Weights of a small GPT-style language model, trained from scratch on English Wikipedia: 4 heads of 64 (2 for keys and values).
MLP neurons of a small language model. Each row is named by its layer, matrix (gate and up: input weights; down: output weights) and neuron, and shows model dimensions 128-191. Each number is 50 + 12 x the weight over its row's rms, rounded and kept within 0 to 99. A neuron's up and down rows have the sign that makes its largest values positive.
After each neuron's rows, "fires on" lists the tokens most often at its 100 highest values on Wikipedia text that the model never trained on. A number after a token or word is its count.

L18.gate520:63 43 60 60 53 34 57 55 75 50 60 64 49 55 62 58 59 51 52 39 56 49 43 37 40 48 54 58 60 57 53 55 55 52 57 52 44 74 39 25 15 53 24 63 42 71 42 40 47 32 47 49 41 56 47 41 66 52 53 41 51 46 66 48
L18.up520:47 52 51 69 55 57 33 51 71 38 49 69 53 39 74 73 53 35 20 40 29 49 50 66 76 72 81 54 39 59 64 61 55 56 55 50 47 61 39 60 41 60 25 43 35 65 38 50 56 59 72 55 36 54 65 37 63 24 56 17 69 41 66 56
L18.down520:56 53 35 62 69 55 45 61 45 53 41 40 54 43 54 37 47 26 49 47 57 40 37 37 42 52 49 57 43 32 41 61 51 63 33 57 50 36 56 57 59 54 58 20 62 48 23 46 47 26 61 29 54 60 52 55 41 50 61 63 53 51 17 43
fires on: "o" 15, "on" 11, " long" 11, "e" 10, "en" 7, "u" 6

L2.gate246:54 74 48 26 40 57 44 42 57 61 44 53 46 41 27 35 63 48 46 42 79 55 58 47 52 44 29 46 52 38 42 54 74 47 47 49 55 57 45 59 36 44 51 63 49 51 44 54 50 82 26 53 60 65 75 43 63 43 55 43 31 47 56 38
L2.up246:52 46 48 35 60 38 46 57 62 42 57 48 48 13 47 46 65 53 50 41 74 49 53 41 49 60 22 56 43 37 36 50 49 43 54 65 46 55 45 48 24 66 59 59 73 60 56 62 48 74 40 45 59 37 68 35 60 59 57 55 28 43 64 42
L2.down246:50 53 56 39 47 28 34 60 57 34 64 37 58 18 50 72 52 50 59 48 55 45 49 58 47 58 43 59 48 50 39 41 67 54 37 53 56 45 61 50 43 63 50 53 56 53 32 54 62 72 21 64 52 21 53 44 78 59 36 43 46 42 53 46
fires on: " sign" 13, " rank" 11, " represent" 11, " compet" 10, " Rank" 9

L3.gate135:53 48 31 38 56 55 56 53 60 56 51 37 51 47 68 59 30 60 29 64 64 83 39 50 41 51 41 50 48 62 64 60 43 40 31 53 50 27 43 63 20 38 57 51 40 65 40 56 56 49 58 40 55 46 80 22 77 57 23 60 54 47 40 61
L3.up135:52 53 55 23 85 45 53 53 51 47 44 35 49 46 72 64 30 26 60 38 62 54 36 53 41 33 26 58 61 64 52 65 37 15 68 63 69 49 48 45 46 64 58 59 45 67 46 58 52 50 45 48 53 61 68 50 58 30 50 71 52 60 71 48
L3.down135:64 69 49 46 56 47 35 29 48 27 46 50 61 47 48 47 44 16 47 49 45 49 39 61 22 64 43 62 51 48 41 63 56 32 57 53 44 41 55 41 46 71 54 58 44 42 56 31 54 51 34 55 48 46 48 58 40 17 63 59 53 57 46 60
fires on: "-f" 18, "on" 14, "s" 13, "u" 11, " Group" 9

L22.gate400:59 62 50 50 53 47 68 52 52 45 42 42 63 33 55 52 58 34 54 54 63 51 21 45 48 64 30 51 45 39 30 49 45 69 41 59 49 44 40 41 40 56 48 51 57 28 37 46 71 66 55 67 30 36 37 40 30 40 40 48 37 38 50 66
L22.up400:38 43 46 38 73 35 54 49 69 47 59 57 36 51 65 54 42 53 55 52 39 53 57 53 63 47 60 50 27 42 51 17 37 46 58 43 52 66 44 57 27 49 68 31 46 41 44 56 35 61 42 59 70 55 44 49 63 42 33 48 34 44 59 48
L22.down400:37 52 48 73 55 37 32 60 37 56 58 18 66 32 42 34 28 34 41 27 42 38 70 59 50 46 53 63 25 51 67 49 60 75 34 50 59 50 63 44 45 60 33 56 39 75 56 52 49 56 53 35 61 68 68 71 56 59 49 64 48 43 69 56
fires on: " st" 21, " ch" 18, " as" 11, "-st" 5, "st" 4, "20" 4

L6.gate864:67 39 63 46 48 53 35 32 63 53 57 43 36 68 35 39 49 61 30 59 39 51 55 45 58 83 43 56 39 40 39 33 42 43 67 64 42 40 63 47 55 56 38 65 68 51 35 68 55 47 37 64 56 75 56 46 40 56 51 59 55 47 50 77
L6.up864:60 42 56 47 54 44 54 50 61 52 47 51 44 42 72 39 55 47 50 43 42 52 54 53 50 65 23 54 21 59 57 47 59 58 49 28 47 42 58 40 20 51 39 51 59 45 30 48 42 47 48 56 47 37 55 58 43 50 62 60 49 34 46 45
L6.down864:53 53 38 47 34 41 56 69 63 37 61 41 47 39 71 51 45 49 66 71 43 52 57 53 68 54 33 52 44 39 54 37 55 58 62 46 66 41 65 54 51 36 52 64 49 50 50 49 59 42 50 32 54 52 44 41 46 70 49 39 63 49 51 46
fires on: " Comm" 21, " ab" 16, " aff" 15, " ref" 15, " def" 9, " Def" 7

L2.gate526:30 47 42 64 17 32 37 32 52 48 54 57 56 56 53 35 28 51 72 40 53 50 66 53 52 50 55 43 48 80 56 64 49 62 66 49 44 45 41 34 49 58 61 64 81 36 55 35 50 58 68 66 48 77 59 29 53 58 55 63 39 39 67 59
L2.up526:51 48 35 82 43 37 53 31 37 49 69 51 73 48 35 50 45 51 27 42 58 50 40 54 53 71 47 41 29 60 44 65 40 55 63 37 59 84 34 43 47 40 58 42 47 38 38 34 49 51 45 50 55 48 55 48 47 73 34 47 34 17 38 38
L2.down526:35 56 47 36 43 75 61 62 53 63 46 49 70 46 53 53 47 28 35 17 46 53 39 14 49 59 44 42 47 68 52 45 51 54 38 38 49 36 33 56 76 26 56 52 49 61 69 36 25 58 56 59 53 41 52 66 69 44 36 58 41 37 64 53
fires on: "id" 17, "ed" 16, "er" 15, "es" 9, "ing" 9, "ived" 7

L22.gate114:64 43 66 70 34 51 60 48 67 52 76 29 71 50 68 64 52 57 60 52 55 72 34 66 36 33 50 49 41 56 45 48 48 50 64 44 30 50 72 67 59 54 66 57 65 45 55 42 54 72 63 56 60 43 54 64 60 42 41 54 50 48 43 47
L22.up114:66 62 47 42 58 23 47 48 42 55 55 58 46 61 51 57 48 36 69 31 62 50 44 71 55 37 50 62 51 56 48 44 37 49 56 37 56 34 70 57 42 37 46 44 35 49 62 48 41 60 39 44 52 48 61 36 73 63 69 43 43 59 35 55
L22.down114:40 58 31 38 47 66 53 71 28 55 57 66 77 62 65 49 48 36 79 40 60 24 55 24 65 51 29 44 41 45 57 46 57 47 43 62 37 42 59 39 43 42 45 49 38 42 69 64 50 39 27 33 63 64 40 58 40 56 48 48 45 31 47 60
fires on: "." 41, "," 16, " Sh" 4, " " 4

L2.gate440:72 51 55 62 45 39 52 50 31 54 51 59 56 57 49 54 57 48 47 45 54 47 62 48 41 48 68 41 33 51 61 34 64 44 57 37 35 59 51 47 45 60 39 54 53 24 65 56 56 71 44 63 83 41 73 61 23 50 46 54 51 18 41 53
L2.up440:70 53 57 47 43 47 53 44 42 46 11 45 62 53 48 60 47 42 44 45 50 52 54 52 45 58 55 62 30 54 72 46 76 81 57 46 54 55 59 57 31 63 46 50 45 39 61 61 48 64 33 47 86 44 80 48 42 44 38 70 65 31 43 32
L2.down440:54 49 43 73 55 51 50 37 54 48 39 47 68 69 60 58 48 48 63 50 71 27 41 64 47 53 44 55 65 50 69 49 54 59 53 64 63 35 54 44 37 76 44 48 30 50 55 52 77 60 73 66 48 53 54 64 39 62 41 69 35 39 47 42
fires on: " back" 45, "ated" 16, "ant" 14, " return" 6

L11.gate129:45 36 56 59 47 68 62 51 52 55 70 55 38 48 57 51 48 58 40 68 59 16 64 37 30 60 46 51 33 63 49 43 34 41 59 46 44 41 45 43 51 48 28 57 67 62 70 45 68 24 42 76 51 56 58 48 41 48 44 41 51 55 68 45
L11.up129:63 42 64 55 33 54 52 54 52 47 39 54 51 60 57 50 42 19 57 40 52 47 63 52 65 59 51 40 20 27 72 67 42 56 58 22 34 42 52 32 42 53 48 44 60 36 69 59 48 37 57 50 41 33 71 65 38 49 52 32 59 39 55 64
L11.down129:50 34 52 51 52 64 62 57 32 40 43 47 44 33 60 64 50 37 25 42 61 42 75 16 58 50 48 50 43 59 61 55 35 56 42 48 39 28 36 46 41 35 47 40 44 41 44 59 60 40 62 50 38 41 51 44 48 59 41 44 68 44 60 57
fires on: "t" 16, "P" 15, "ing" 8, "al" 7, "or" 7, "unning" 5

L16.gate718:61 28 84 36 65 50 56 43 48 66 55 38 58 32 69 55 49 44 57 53 51 43 52 62 75 51 49 62 50 40 49 47 39 42 60 42 47 78 42 51 56 51 49 78 49 46 53 33 44 25 70 40 66 50 63 40 47 66 31 53 46 62 45 53
L16.up718:39 57 54 57 33 44 39 48 27 45 33 49 26 40 51 58 42 58 54 58 29 49 63 58 53 52 59 40 49 48 56 49 49 55 44 54 34 52 60 33 52 46 58 54 40 45 65 47 47 69 29 35 36 57 55 50 57 34 44 48 48 67 60 52
L16.down718:50 52 43 65 53 45 55 71 79 54 42 43 62 66 54 50 39 64 48 46 60 47 45 99 54 52 63 55 57 52 55 44 69 58 38 25 55 44 52 71 62 47 34 49 44 61 61 49 31 31 54 25 58 46 52 48 55 55 69 47 47 52 52 64
fires on: " the" 79, "S" 4

L3.gate658:69 42 48 25 57 60 67 64 57 41 64 68 56 41 51 48 80 49 47 53 59 72 57 45 40 57 39 48 26 57 61 43 63 47 38 54 53 68 40 48 49 42 53 67 64 71 48 47 46 64 40 48 67 32 58 66 47 47 56 51 60 48 45 65
L3.up658:46 49 76 49 45 68 35 54 61 50 76 55 51 27 67 37 49 42 53 63 52 49 69 47 48 42 32 48 47 40 45 42 46 55 57 58 37 50 36 58 44 61 32 54 35 43 20 50 48 59 34 48 47 54 57 58 51 41 72 55 66 48 46 57
L3.down658:55 28 64 39 41 45 46 81 42 32 51 53 56 48 54 51 51 49 44 40 50 66 57 73 35 66 49 65 44 70 53 41 52 57 32 51 51 56 36 57 31 38 35 72 55 42 43 72 47 56 43 47 48 37 48 52 53 62 65 49 40 60 52 46
fires on: "s" 19, "ated" 14, "ure" 11, "y" 9, " level" 8, "et" 4

L6.gate550:36 55 45 62 43 58 39 50 42 58 58 41 66 47 47 45 46 66 24 48 51 58 33 43 42 48 60 41 45 53 53 48 45 42 51 46 24 61 64 58 34 48 53 56 55 44 61 52 60 41 48 48 40 73 29 47 35 63 57 54 42 35 40 64
L6.up550:38 58 62 43 44 48 41 62 43 74 49 51 67 74 43 33 62 56 48 61 41 43 59 37 52 44 39 32 64 55 52 42 52 60 25 36 57 45 49 49 29 43 51 50 56 68 74 52 38 48 64 44 34 62 56 64 42 45 62 53 54 40 41 73
L6.down550:60 51 40 74 42 54 49 53 39 61 62 51 36 64 42 48 40 47 66 34 43 49 56 59 47 53 41 50 55 31 39 45 47 49 50 62 56 41 70 60 49 51 45 65 44 64 50 44 75 39 70 83 50 45 55 55 54 54 39 47 52 32 40 54
fires on: " which" 62, " that" 9, " time" 8, " how" 6, "ich" 4

L8.gate794:49 50 30 57 56 36 43 56 46 60 55 55 50 63 43 41 55 43 35 64 54 43 59 46 61 70 52 54 42 45 70 47 42 56 49 45 29 55 59 46 65 55 50 67 29 40 55 35 50 35 30 69 43 46 45 45 37 52 49 38 49 50 58 65
L8.up794:48 42 62 58 55 45 30 38 58 54 63 41 54 45 79 76 28 65 63 52 51 51 54 59 73 63 51 42 28 67 42 49 23 56 53 49 44 51 72 30 54 51 44 44 50 43 50 50 49 66 47 58 58 37 34 66 63 31 60 53 53 39 58 43
L8.down794:36 27 68 67 48 35 27 72 42 36 46 30 47 46 52 40 57 49 51 56 39 47 51 10 61 53 43 28 11 74 40 49 40 52 46 54 36 36 56 57 62 38 33 56 54 58 55 49 77 64 44 42 45 64 48 51 60 44 44 56 27 45 74 51
fires on: "st" 46, "-st" 9, " cour" 9, " eng" 7, " that" 7, " app" 5

L11.gate689:53 48 45 55 29 58 45 35 32 63 55 26 63 43 52 41 52 69 54 39 51 45 55 47 36 68 52 39 35 72 56 45 53 52 41 39 47 57 52 54 37 35 52 56 32 57 52 43 57 35 41 58 56 48 32 47 48 59 66 49 71 39 51 64
L11.up689:54 59 72 28 50 39 44 59 49 49 45 52 41 59 36 44 41 31 42 51 50 42 66 47 23 27 54 59 63 30 50 61 50 51 43 49 66 47 37 56 42 49 61 48 54 71 63 56 53 36 51 68 32 69 56 37 42 46 52 62 46 38 55 43
L11.down689:50 60 61 37 42 55 38 49 37 56 53 37 48 56 48 45 44 40 52 30 52 45 40 33 25 42 41 44 47 59 52 55 41 50 39 33 38 33 54 57 42 62 47 60 41 49 43 50 57 47 51 34 50 37 56 56 54 51 37 69 31 18 68 53
fires on: " which" 93, "ich" 4

L6.gate29:46 33 56 53 40 51 49 45 52 52 51 50 81 61 44 47 49 37 62 75 63 41 61 50 31 44 52 42 56 43 45 57 48 38 78 65 44 49 46 51 66 45 45 50 48 38 67 46 59 49 53 46 65 59 41 50 60 48 59 51 38 38 49 36
L6.up29:44 47 41 59 34 69 69 62 62 54 48 56 55 45 40 50 78 39 60 73 61 53 58 62 68 56 46 50 51 33 51 54 24 33 63 55 43 52 29 46 49 33 31 45 45 31 55 39 35 65 65 52 45 41 48 36 57 48 48 40 38 61 46 42
L6.down29:58 30 47 46 41 66 56 75 57 56 68 70 65 60 55 59 62 34 51 56 52 50 51 02 23 39 54 37 52 51 58 43 48 51 67 62 41 60 53 39 72 56 50 25 39 41 68 58 49 53 48 45 52 30 53 39 57 60 54 18 65 39 50 35
fires on: "ort" 44, "out" 16, "ight" 8, "ability" 7, "igh" 6, " serv" 6

L3.gate514:55 43 32 47 74 58 54 85 49 54 48 61 73 46 47 79 40 28 37 67 40 69 54 46 48 61 31 57 71 47 39 45 54 33 50 78 47 36 26 49 51 33 55 50 26 63 50 38 46 39 46 54 43 58 28 58 79 40 44 67 44 39 58 49
L3.up514:38 44 47 64 46 61 51 46 64 61 44 59 66 56 37 53 53 46 49 61 37 69 61 53 50 58 33 39 60 50 50 31 57 29 46 48 38 35 49 67 62 27 42 60 56 56 59 59 50 49 69 47 42 45 52 42 67 46 46 49 48 53 62 54
L3.down514:73 34 40 63 51 35 53 74 63 47 64 71 43 50 51 65 46 40 56 59 37 65 37 00 27 51 41 46 55 48 49 41 62 57 46 61 37 54 50 47 64 52 62 55 50 41 52 66 60 29 59 75 31 56 62 31 42 30 47 37 33 59 52 50
fires on: "ight" 46, "ast" 33, "ower" 9, "out" 7, "west" 4

L3.gate95:45 63 38 57 45 55 54 44 60 45 58 65 34 42 47 48 52 60 70 42 76 43 47 54 44 48 64 32 46 52 58 36 55 29 48 52 34 54 39 31 40 55 52 54 64 55 46 46 59 57 63 47 38 28 51 49 47 51 54 54 36 38 56 62
L3.up95:53 31 48 67 44 50 65 61 71 56 42 63 51 57 55 51 41 71 49 26 39 56 54 45 65 56 59 49 30 49 46 45 28 61 37 64 55 61 36 62 58 45 33 45 56 32 32 66 40 51 28 57 54 53 50 76 44 60 70 43 43 39 33 36
L3.down95:48 71 54 29 63 54 57 53 39 84 52 51 42 40 62 43 57 50 44 32 43 50 50 39 25 55 68 43 65 68 38 37 45 39 46 55 50 52 53 41 37 68 41 47 57 43 26 40 26 46 53 58 57 47 42 63 51 55 42 50 41 44 58 56
fires on: "es" 30, "ed" 13, " tour" 11, "ing" 10, "er" 7, "ies" 5

L18.gate16:28 50 49 44 44 68 50 52 60 62 40 48 46 56 71 43 59 49 31 88 65 62 37 34 59 52 52 39 37 51 59 49 33 71 61 58 57 45 50 33 46 43 43 52 69 59 53 60 44 41 59 56 44 76 62 38 25 66 52 49 57 63 66 63
L18.up16:37 38 57 42 40 47 40 45 41 44 59 44 62 47 57 48 51 53 34 52 73 44 44 51 34 69 28 41 58 42 63 60 50 59 65 27 32 61 44 51 86 82 68 41 64 42 70 41 46 42 64 52 44 72 32 44 76 55 45 37 65 24 56 70
L18.down16:45 53 52 61 51 56 44 34 63 40 34 65 50 51 75 49 23 38 19 69 55 49 71 39 54 53 31 41 42 45 70 44 46 68 61 50 47 50 51 42 58 28 33 42 53 45 40 48 51 68 58 51 64 54 62 60 29 36 47 36 64 58 48 58
fires on: "t" 21, "p" 19, " ext" 8, "-f" 8, "P" 6, "ext" 4

L22.gate254:71 68 35 55 48 43 44 65 28 40 68 57 35 60 65 47 46 63 54 64 24 36 64 44 52 37 55 33 36 36 49 43 50 30 50 42 43 41 54 71 29 47 54 63 64 46 32 57 60 51 65 56 63 25 48 40 57 54 76 16 61 58 40 43
L22.up254:38 59 64 35 53 51 54 59 45 60 65 42 27 32 62 50 66 66 44 55 71 52 49 50 46 62 41 60 53 46 41 57 37 46 77 57 41 17 50 55 57 54 48 23 42 50 36 43 42 61 53 62 49 52 50 52 33 74 42 51 44 47 24 59
L22.down254:64 39 49 55 56 86 64 65 72 28 49 37 56 67 36 47 60 49 52 30 47 53 49 46 61 59 44 48 61 43 62 65 68 50 60 34 24 56 79 55 50 62 27 46 47 56 65 65 50 65 77 64 60 41 50 43 71 55 48 59 40 28 59 49
fires on: "," 55, "." 45

L8.gate603:34 43 57 43 49 57 33 56 44 49 69 34 35 44 74 62 63 39 55 71 65 57 41 61 56 42 47 52 38 35 39 48 37 33 35 34 56 79 34 41 48 25 60 60 42 61 46 29 40 30 55 46 76 46 52 59 52 61 31 51 38 39 68 61
L8.up603:48 32 40 56 42 42 52 31 35 46 48 65 30 36 66 59 50 65 31 50 55 44 42 58 46 71 41 26 60 56 57 49 51 79 58 40 46 31 55 46 48 48 39 41 68 50 35 31 50 91 53 41 38 55 50 54 56 64 53 50 76 29 39 27
L8.down603:38 41 34 52 48 53 45 48 60 56 45 53 68 49 33 55 70 39 34 71 58 51 44 00 55 52 52 44 41 47 68 47 34 35 63 38 65 41 46 53 52 36 48 50 48 69 56 64 78 22 67 74 54 51 54 41 40 54 86 55 42 67 50 46
fires on: "-b" 18, "-s" 15, "-l" 11, "r" 9, "-d" 7, " tour" 6

L3.gate352:52 55 51 48 66 50 58 51 46 70 51 67 64 24 29 54 46 36 40 40 70 49 49 51 52 30 39 57 52 57 44 55 46 63 56 57 36 78 37 65 55 69 71 42 42 33 66 58 60 65 31 52 78 56 35 46 50 71 33 59 47 64 48 43
L3.up352:41 51 51 68 69 34 42 42 47 55 54 38 41 46 41 42 44 70 54 30 55 47 67 54 48 37 37 47 55 52 45 46 64 61 63 60 53 55 44 76 42 71 49 53 58 56 43 53 43 52 51 55 56 56 56 62 58 32 71 69 43 53 40 00
L3.down352:49 45 35 49 37 52 46 66 68 39 68 71 76 43 62 48 57 42 41 62 60 37 45 99 37 64 59 56 55 53 68 39 62 67 59 39 41 52 69 34 48 37 51 44 50 53 43 53 55 21 51 52 47 61 52 50 66 46 72 48 51 44 50 45
fires on: "ation" 17, "or" 15, "ar" 13, "=" 10, "ated" 9, " When" 7

L22.gate863:51 56 61 52 42 53 68 58 47 44 59 63 59 55 50 43 39 58 50 37 52 55 51 48 54 63 53 53 61 53 34 62 43 51 58 49 67 34 63 70 40 58 53 50 79 42 54 38 61 35 63 63 69 43 60 43 43 50 50 28 48 38 57 67
L22.up863:21 42 48 46 57 56 68 58 74 43 56 53 46 15 44 49 71 64 49 44 74 42 32 36 69 64 61 42 43 54 61 53 55 21 42 44 44 45 71 46 39 39 59 43 54 52 34 42 61 39 49 42 53 51 44 42 40 68 59 58 60 37 57 41
L22.down863:47 37 46 71 66 59 57 39 55 45 67 45 42 43 50 34 39 62 56 62 74 69 40 58 52 70 45 69 53 50 63 42 54 41 42 53 44 55 43 55 52 36 51 56 69 68 44 62 57 73 63 90 63 43 52 42 67 36 45 48 36 55 57 38
fires on: "," 37, ":" 27, "." 25, "19" 9

L22.gate398:48 60 62 66 80 41 60 30 39 47 65 58 55 50 47 44 46 40 49 39 46 21 26 58 49 46 45 62 65 19 59 43 52 51 60 42 51 38 45 57 60 47 55 60 65 53 46 36 47 39 64 62 44 42 27 59 38 41 41 41 46 35 59 59
L22.up398:18 59 18 38 55 46 50 46 51 43 60 37 35 28 50 39 66 53 61 50 67 41 63 54 69 43 50 69 54 44 60 59 48 41 35 44 37 33 50 70 36 37 53 47 47 56 43 72 54 57 50 47 49 61 45 44 61 36 62 70 53 49 53 48
L22.down398:57 51 44 71 68 43 35 47 59 40 68 31 68 63 54 50 48 74 52 44 36 38 37 60 49 50 24 41 71 40 38 78 46 40 57 65 52 54 39 79 34 43 58 37 61 50 52 49 49 49 63 65 43 69 43 53 40 56 59 60 24 58 89 47
fires on: "." 65, "," 32

L3.gate522:56 54 41 67 44 34 50 45 48 78 37 47 45 38 48 52 68 68 37 40 48 46 33 54 49 50 65 52 66 54 65 56 39 57 73 52 29 66 48 35 42 55 70 59 48 62 50 42 53 27 56 69 49 63 46 51 40 52 51 32 62 41 43 70
L3.up522:59 32 30 62 38 64 49 49 67 30 58 69 45 42 65 71 43 49 53 37 42 45 66 43 48 39 72 59 56 44 56 41 48 54 43 68 54 59 45 52 48 46 60 36 35 45 44 43 37 48 31 57 59 46 48 51 31 50 45 62 37 09 70 50
L3.down522:46 50 43 65 59 64 54 49 65 56 47 50 53 24 52 44 56 36 48 64 73 57 44 70 48 53 50 69 32 86 60 53 58 47 37 48 68 77 47 56 48 58 58 43 61 62 76 54 56 61 52 31 39 43 40 52 37 35 43 34 51 39 55 69
fires on: " City" 24, " Country" 21, "ong" 18, " country" 11, "on" 8, "ale" 5

L6.gate842:33 38 55 47 45 43 48 45 68 45 38 29 48 53 55 40 40 45 65 58 22 58 61 50 45 55 64 52 52 43 28 49 47 35 44 54 72 81 62 50 55 64 46 47 38 58 46 41 52 45 45 32 58 42 68 68 38 42 78 66 51 68 64 51
L6.up842:40 43 35 44 51 42 62 62 37 59 36 49 10 46 31 53 56 52 40 49 39 41 49 66 55 48 32 33 34 45 57 41 48 53 68 50 49 56 47 50 42 33 55 44 40 33 62 69 53 55 61 33 50 29 72 54 60 57 50 64 59 45 60 55
L6.down842:39 53 50 48 49 55 31 34 57 67 67 61 59 44 67 54 59 17 24 43 37 52 45 37 58 23 49 54 51 63 69 62 44 74 40 60 40 42 46 44 38 70 52 58 45 67 53 36 52 53 48 63 43 39 40 45 55 44 76 49 35 46 55 41
fires on: "ly" 19, " time" 12, " to" 12, "aps" 5, " or" 5, "ably" 5

L3.gate75:39 52 56 72 30 41 54 55 64 55 58 67 44 47 55 53 39 67 75 44 47 24 25 54 40 58 60 41 53 51 49 59 36 61 41 73 54 58 55 36 52 48 55 50 67 25 55 41 61 46 57 62 43 72 36 76 38 66 59 42 67 39 64 42
L3.up75:50 54 54 45 52 72 53 49 73 37 49 55 57 68 41 72 37 36 57 60 39 72 57 44 40 21 74 56 79 62 52 41 33 71 76 60 46 47 46 49 42 37 47 42 49 44 43 53 42 44 39 57 27 53 47 49 58 38 52 45 64 51 54 49
L3.down75:49 30 35 68 38 64 34 68 42 62 60 67 76 17 29 53 65 32 72 61 59 74 49 44 42 32 63 37 50 63 53 47 47 70 51 46 52 44 50 54 37 36 55 54 60 44 64 56 52 47 61 58 37 45 47 64 56 47 50 22 60 39 50 51
fires on: " city" 24, " Country" 21, " state" 15, " County" 12, " country" 11, " region" 8

L11.gate829:62 52 31 53 24 51 33 49 62 59 38 57 53 54 56 45 65 35 48 61 64 47 49 44 66 64 52 65 76 55 45 40 55 51 36 61 60 61 57 51 37 43 52 54 71 39 32 51 42 30 40 63 57 50 58 62 52 60 67 60 73 56 41 51
L11.up829:47 58 57 68 50 45 52 60 69 37 61 27 25 58 73 40 38 37 40 37 47 56 53 64 54 59 50 31 43 54 49 44 55 73 66 29 35 52 37 30 41 49 63 35 41 55 25 54 52 50 48 56 38 56 50 30 57 79 49 47 46 22 36 43
L11.down829:47 61 35 57 68 46 55 53 66 46 53 65 48 51 62 36 64 65 55 31 41 37 24 63 45 55 64 37 26 60 53 23 55 53 67 41 72 65 44 49 26 63 60 61 60 46 65 20 51 69 70 41 54 34 51 65 56 49 38 46 44 54 49 53
fires on: "ad" 33, "or" 14, "old" 10, "ent" 4, "ade" 4

L8.gate200:35 31 38 73 46 62 62 57 68 58 47 39 46 58 59 40 42 55 68 45 60 37 49 55 67 61 51 45 85 59 45 45 16 58 42 48 66 68 29 15 76 51 42 74 56 52 47 47 73 42 52 48 65 37 65 38 56 64 38 46 37 53 48 39
L8.up200:55 61 43 40 42 41 55 52 61 47 35 34 40 43 44 84 51 57 73 36 50 68 65 51 63 53 68 50 68 65 52 49 43 55 22 38 30 43 38 55 54 73 49 44 64 51 68 40 40 38 37 61 37 42 67 33 40 44 57 53 41 50 53 42
L8.down200:63 69 35 37 46 64 51 69 58 58 45 46 61 50 38 67 27 61 33 50 63 47 68 66 65 48 60 42 42 54 47 51 52 36 52 44 45 66 45 70 40 37 48 38 37 50 79 50 08 45 32 40 32 36 51 39 42 51 38 30 47 45 57 45
fires on: "\n" 21, "." 16, "ing" 8, "==\n" 7, " the" 7

L3.gate65:68 38 57 47 84 44 73 61 38 60 48 60 58 32 52 42 61 54 60 40 57 62 50 44 48 28 60 38 36 41 60 43 76 59 32 56 59 67 48 72 50 55 43 48 43 53 56 59 54 54 26 57 69 53 41 70 31 55 58 40 54 48 44 33
L3.up65:41 36 50 42 40 63 50 41 31 55 72 75 44 41 39 44 42 71 42 40 44 43 70 55 72 62 18 46 42 54 44 84 79 50 50 65 53 51 36 61 72 66 41 41 58 39 46 53 57 74 64 45 45 58 58 57 56 45 66 65 50 67 50 38
L3.down65:14 45 23 28 67 59 37 23 45 43 58 54 53 47 38 51 47 43 41 74 51 63 68 33 43 48 46 61 60 56 62 47 46 64 63 47 51 34 38 38 46 30 54 65 57 61 36 72 77 40 40 35 56 59 64 58 63 40 64 36 48 40 39 39
fires on: "ud" 24, "y" 14, "ist" 12, "ated" 10, "ins" 10, "or" 6

L8.gate478:70 42 48 55 57 38 53 54 50 50 71 58 53 39 27 60 58 61 56 36 48 51 42 63 42 55 43 67 45 47 49 42 65 35 61 48 66 81 52 20 43 64 65 68 55 64 42 58 59 48 52 50 67 64 32 55 41 67 64 50 57 47 58 37
L8.up478:64 48 30 40 31 65 42 57 52 45 58 45 53 33 52 57 33 48 30 50 47 50 41 53 52 51 51 43 57 70 47 54 23 62 43 34 48 56 42 69 52 54 37 47 36 67 65 42 53 34 54 69 39 33 63 41 28 62 50 45 82 57 63 45
L8.down478:47 43 66 78 61 42 42 32 30 70 51 65 57 37 41 34 47 67 57 61 48 44 37 33 48 43 57 24 46 51 58 50 45 54 30 62 45 48 39 39 51 50 62 52 48 51 39 47 42 48 36 58 54 54 57 51 45 45 63 45 27 41 52 41
fires on: "us" 27, "on" 21, "u" 9, "al" 7, "o" 6, "omp" 5

L3.gate417:44 39 50 49 55 59 64 29 46 65 73 50 33 66 68 49 59 58 60 71 75 58 74 61 36 61 56 48 36 60 49 35 62 64 60 38 23 53 33 41 56 36 45 50 59 65 54 28 45 56 52 37 68 55 39 55 69 50 42 55 72 33 48 33
L3.up417:48 39 60 60 51 40 42 25 37 39 53 53 50 55 71 75 65 27 40 57 52 56 48 84 36 54 48 57 52 54 74 33 36 55 61 45 38 65 46 46 80 38 57 39 36 77 45 38 43 54 60 19 62 51 53 50 57 47 41 43 65 47 54 34
L3.down417:58 48 36 47 36 39 40 82 41 37 30 60 76 51 42 57 43 43 53 35 20 44 42 00 57 40 38 52 60 46 56 55 39 43 42 44 83 50 62 53 60 54 55 57 50 43 59 57 67 39 49 93 49 39 45 47 27 57 62 62 42 51 45 64
fires on: "ó" 27, " US" 27, "-b" 18, " reb" 9, "-d" 7

L2.gate295:45 38 38 65 73 48 46 47 60 57 46 37 17 37 58 46 72 60 66 57 51 41 57 53 67 75 53 24 36 29 44 61 58 48 48 42 54 47 54 52 72 38 51 52 47 29 37 30 50 57 75 53 55 53 54 30 54 49 48 47 47 51 48 59
L2.up295:63 42 19 69 42 36 64 39 48 55 44 75 63 36 51 61 24 72 47 38 47 27 66 55 42 64 59 35 38 22 47 43 38 43 38 83 58 52 41 55 36 62 48 55 43 59 61 58 58 57 32 47 40 37 51 78 36 64 40 57 57 44 40 44
L2.down295:55 59 53 74 57 54 33 41 51 48 66 41 72 42 40 29 55 50 39 35 46 39 58 49 62 63 53 47 67 61 45 51 69 52 49 71 49 57 66 51 47 52 34 59 34 54 49 94 33 48 49 43 41 35 50 45 54 45 26 62 70 41 51 43
fires on: " while" 22, "ed" 12, "ant" 11, "es" 10, "ud" 9, "y" 7